config.yaml
positions: "rope"
rope_base: 10000.0
qk_norm: false
bias: "none"
warmup_steps: 344
doc_mask: false
MLP neurons of a small language model. Each row is named by its layer, matrix (gate and up: input weights) and neuron, and shows model dimensions 288-415. Each number is 128 + 24 x the weight over its row's rms, rounded and kept within 0 to 255. Numbers have three digits each. A neuron's up and down rows have the sign that makes its largest values positive.
A block is one neuron, or neurons of one layer that tend to fire together. After each block is what it responds to, as a language model described it from the Wikipedia text at the highest values.

L2.gate951:148160137083142141143099176111141148106100115113143142121147163136109078108150152124105130150097124112175119175147090095134124120107071114117138130119122118135141110120131074154105093094149103126171121139124193148084121101113139123106097136146079111132116118094144134145125157171142149124119138173127097119063090110120101133124125102136170130181105106137116148163148112110117159167121
L2.up951:148131111139140089158107133145150122151142105115104148106114135083074137109133153115126142124154126146136142132073135104101170116140093129120060109127157107143081127161145124132088122130104153106113120135138150089130107125115096137106142142115123125120143127111136123117095148123123069092124121094106131105104135148087091135109106162091110134098060138109118111162134161113122168127149
Description: Additive also after subjects

L3.gate367:118103146089080094131105128156152109113094161162100171144152141134124151135144147089155105128114102103147117139162111094161154121158129139108161143146106127114115135115139096120153098142148134114136146120126131092093122142108120154104122113150114127117110129120138182110158121152154140136125150123172148114099107117122155106149148106095139095157128111124112126155114125123089159142132
L3.up367:122132121105130121159120112112149121152124130085102137123107129143098079161135113161113146091090172159116159086103095116141094108136151089106104147142138156137136102116156067107151098117141148139155144123163114143143141123168114137117106104135164151076153110152133124122144117156107132129133160134166118133127141152166126100106155123148126107080148162148155128110144090091116145142099
L3.gate634:121094132090136111139154145128149138121172149113142106110140087117079110119080129116119081185125101127157118105133098139163134117105177169152118133131074083087118103137099133146166151133172179124112121123160106095117117082107165175123163152138120137116155095119121156105151146144117115118123103140148103141101116160111115110194131120181156083102127145148123147091132051141127132162115
L3.up634:144162119084111106144145143156105144135151139108133136109134129132112143160130136137145121122128095143201141121106112096135117124105099137117083141123154147096138152094081132162138080163152122131154122163098130135123128120097149117144120147141159069153121150125158142150136120129165120129159117128105131055164156134098143096122122101090142135136112108134151197122131143129136114138124
L3.gate2547:109102123137080149122102135133139108118153104143160150119142127132117125111108104172133136111108129120150104107123077074122118153172140114119109160096127160157164168114142119138152135094125093102130084163133114112150100099159137176143109092133164123154112157127153106067153139133152135120117131111094135084141159178107127144139077105115118102138123117115126155145129151180137147077120
L3.up2547:094115108158156126130076077110145117094137164134120115110143126111092113151132114145131111138104152125160139122167137148167091127102173081124115083101106106144149141150173129133120109103148144172142155159121087121107133148154121134168106150117151147120124164111106094153147148120144109096156152136132122119137134111099114113129106159135118126096146087139119136121147146162141094104101
L3.gate2571:130114143099085148074135151120106131130157117122097160149161130102149185184078125125154110150130160123105142126104087093158084126088151142124133150126146125077172134061112119126132149128134173119129174118147108135101116140114150133138098118137196165128141117067117146163151099150118139136122079126147138112101098128149134142130133096115166131119135117119134107142120076117108113130113
L3.up2571:170140163155136110085110136110154106179146154077121099110134119131118182148114085109135119135128109086108115132109104142100063106097099152148102098116113123122154121079117108124137127148132164127135148115101108130110118102127165121115107149105157171147139165127144137141140118148135125170118136147130143103156079133131176175120112136109125145096119100152105151134130144148134102121112
Description: Diffuse biography/career tokens

L3.gate114:110108126133116108150124115161127157119145103133165134107033131149142117146097107100122154132092121095062130133166125099147125094103140154155141121105166142123112108136134176151131123109158101087180194155163179096140108151125120105131122103127133113112103152159142130122113126150154113119132137124127147122134132139153097138108146104143105140158133190105074130113148081127097133134118
L3.up114:117088142061139181093090123107133155080119103146090113102129104124107147109132108079147156105152151154184149099119180147142103091109089138125123173166123123094163137084101123151177091123174108125104150087155157119104113129153109145072072129106128115120160111171104162074139140131185124198118108112129179152190147098112142104066121110183114104096109141173141131179124084130146140103134
L3.gate229:059141144114115153132126110134142158162116147120088133117126114086135110107135081142105119105121143125152139163112116117073136058136135117128163098164149127142148128100173094136103159143165141120164145117140130107092100140181145177112088118128107138121128120131205150132102110126089112118123143137135123162113119136129134109141065121160159109133118155116154159118131085126143120124085
L3.up229:121169131085097126124146084168133169133133130132099138139128135140170129136141114114161136131108164126135135144140133102131124099118099122094148133141149132116140138104138117143154157129129145144142094117148113112118101155125111123149075131168081090113126109151138142094130129100103089096162083119109124087138096130128118164125142131098168145101122111102145165136115107119130117122090
L3.gate438:134137110071098142118117116113122113143113132132088149151154176131138178131095133103092136140109106102122108174135111093123136092144086137163109114120105101120134084129144146135099149137181145120136148118136111084097131140133114174159107122143101117154111105108180130144131140178105148122092152122151124119110114110147159098134155135171162116128142150144141135146130138124104119123144
L3.up438:126123106134122142147119151117149112125149137173116120101128143079087159095108111105100097127116095172095145126119127117157129119157090206110167118125120114128094111108171163122119108117134133150111136149134139124126110146119090130112120146135102136109107132162117137153131100107078150128137113171142114138126133132157143091136103151151093144130152158131127140123136172124133089070114
L3.gate1004:148095136113117144132095117131173159111136150148113162133151115142116123151087116117130112129084195124133132184149151127174097121147099075166129134106095116131150119132130144162139152143147137115137151139112157124119089116165122141114073112137117149147107127141132138140125146160097100098092167112136121153133103113124124113109148161126150119128103183148157086156110096114098125107083
L3.up1004:155135139097111136149143136153166144116135141128140110114147144145109126174136087134109111135104140156154129144105121129126147137116166080158168157087160090121125132134164154123131148117150170114131127119114141147080182101134138121122109096111156171137131149104097145090160146101084147123142155134186128112092143127150121168162125159136127127162194162116113113138100102041129097145138
Description: Start of predicate after subject

L2.gate2406:091145117095129082109141105126149154119144139162117142144136129154135168183120102127100137142110099096157100128154130114123157109121115146169093167133141142121143118134175137122124139117126143098124116152136135129106131094156154116141093143082134169148160113138122125092158129116155129103122127098155104112100102161160153095156119136108127139123154151089144138132107154134094139102083
L2.up2406:104146114102118112111098102117156071117163159154111119109079086106122135125063163151106109095120111154106119099130111127098133145091194152126120136154102124126141139093157129096171103108128123144118109130143053123129113112155130117129179132130149151118159138098105107124127169136132150128137097124169153125137121118129137085170122126150079184109146103129119165128139124154136119115077
Description: Table numbers and quantifiers

L5.gate932:110126175128103155133135151133118100093121112110123153112129148142157139075119124115145090100141102123163126151171180111174101157104084138138121119097121099130140144150145115124158169107136164117149168159151133148148136109123117144137110128129123123177107115092107112087147121132155121146139123114119200171141102172122097144143112167130146105093132116099145074151111114095148147114112
L5.up932:089121104133108138137086102114135153095115167108131113145139164080173124120132149138107130098141147109173134114163105100129112133158112091099123112121142115104131147122162111150158128095154161144141144127111130098136127105145111142127169111178125105119092135132126128127108107125119127141066096116112101124123149124149130113094107156121110115184158133147122126155148105127101147146107
L5.gate1644:137088129121069157113112149134117151115154108138075160128123170138144110142102129106153134093069116111104128156118141143098145105126122123106125136116120151116139126154148123075137124141147163116151162151075165160135128123107129150092164080126125138161143184117139110126135114133091105157128133112162093101104104105139128124094104149131145121128086148171142108084131168090056129099117
L5.up1644:140095127145146162158072157098123138135087125134126127121094170125108139084074162142128126114119147183111135202148118120130114109170131141143129159084169128096099139108147139078118158156124104123106076097112142149120098136150136148086116161111135111144110089126091141140128113188105142112133129103117106155133120166146123098140152141126137102157075103148178142134117118137121080101115
L5.gate2178:130105107097127140109108132136128126131102080097096122129129186112095110146128116168120140137103152076100156174126082099158147129144141093098125184126191145150164143114124130133137137115120126100161142165084120123158114123119103141134145086096170103143102105120117147110142173162113141113142116125127152106139143112104132144135113170151186044119111108147096135161129110130113112122119
L5.up2178:102127077104153118080091161146103127167133127139087106137148112122150107135119100104090131095157141148119130139170154111092123118127125108107155157089107150169131111135158069105118144138141102113107142074117128109115152128101121107100135133079106124110093129133130159087136111085082109152100098135164094138115121122123097121132124141148124109176131141092125093095092164145093162182117
L5.gate2946:124119098099109069180122154131159155124168122152158136088158125114114122181113120123128147083124113144156129146154095158109138079156114115134124147105133118090118133125162107144095163159147120148146134139124119152111134130140135121098131133094147144119122077144107175108103106125127090079142158126113129187161146094137122129153141163129134131118137114155098146102097136097095130095118
L5.up2946:142123103145108123110092166135124129117101131143129139124110140128140156194127100157115136081126093103113130144126103120141210151130105109088130134110179148141156118116182118132125110089126114101179167113139160139120126146120168115096097167133149115116152094112147159112136099169127103115115128115116112142081095169162115094098136151125156111140104107084153138126119159097135135099191
Description: Predicate start after subject

L5.gate681:136116126131117108117104120112090132116111152137131138119166124176153145110146091138158120098156130120152089099148082120147153124213103122114130152122113100130140124186101125157155131089172156130125085101160092139121106162107148141179123144070144160124155129144157154139157181146117106074126136102127151092134140136153190097143129132127141108141139134185085159133094128102141115135112
L5.up681:132138123140115144121108152139106095149115188141137161121123124162135134126135153128091121122100102152102124087121126117142125165168125113163120119107150119078123112154113107150160140138153149112110088159142121093111088104145138125104122121134154132132123142103128128137093162128117125149166130114142146103133114108115102075131106114120104161150093140150118130127078125147121127102080
L5.gate1125:132102155104121127138142165131154112127094126145109147159138156104126147173152132141155111163102147103133121136107106088159143112121118135119107144149150135118128099124141145135104133120182142049126114121124144108128130147137108156054118121115124106130116100118121126107102116127139102146098149120151137098127114122127160074144084115148183091189143156136120153148057168084099161122174
L5.up1125:144103153086137157130137122157128165132146148135105137143137197092127132126148142161127117128095126093098143168142113104100141125144087146136123172123155140125138087166121132098109118114138075108167090117126133102113071131104100110133139075173154126165097085136163123094134094160131134092115110132168127122095104081133172089156123100159144139137138168123138098170139149124107150138128
L5.gate1138:123109144105106127133158183117143136156119125134104158134154169111115135137125138150153103129122142119110132156128114076157150127149152124122125166123134129121137079130139140125100154133150105051152120153154136094106119130138149255105105126140147108138113129171110127105112093161125115122094087105163128119096136097111148112142132127142184074144152143152129142146044117092102134149159
L5.up1138:092095156083084139150154150144126161133138142134104157123147155118120141124149121154144065129101119116110134178129114082126123085130133120144122153124129126140133102125126117091114121122177088077143112150112142115113107144121128168106113094134147113156124083128124126099140106132158125103074117121125120134086119124129180107150108125149169102143146152135137103169130128097108136129143
L5.gate1688:169107119098098138155113149135143154156144133151121160124123124133131148096115135121145070119124117152141151119141125085134169134150102082130088100105129137108148115126102133090117175110120129080152150147105128130107142104153119138095109147141175144098098136109127084077109147114116192082142135111133124118117077098129142109115103147147146126125122128175151128186122107112124137119141
L5.up1688:170140067156128124099132150136139080117137141150125117094119121112148145135130066119155150125122170137135086121135141092122116115069104090150153144162143159099122094144145111098137095128090147122144111099132094131123088141135121118139123150109108084104125102166155119092105196100112140149114124143151141116110149125093146151110182158124107094156143128087144138149127144168122117106114
Description: Paragraph ends and career verbs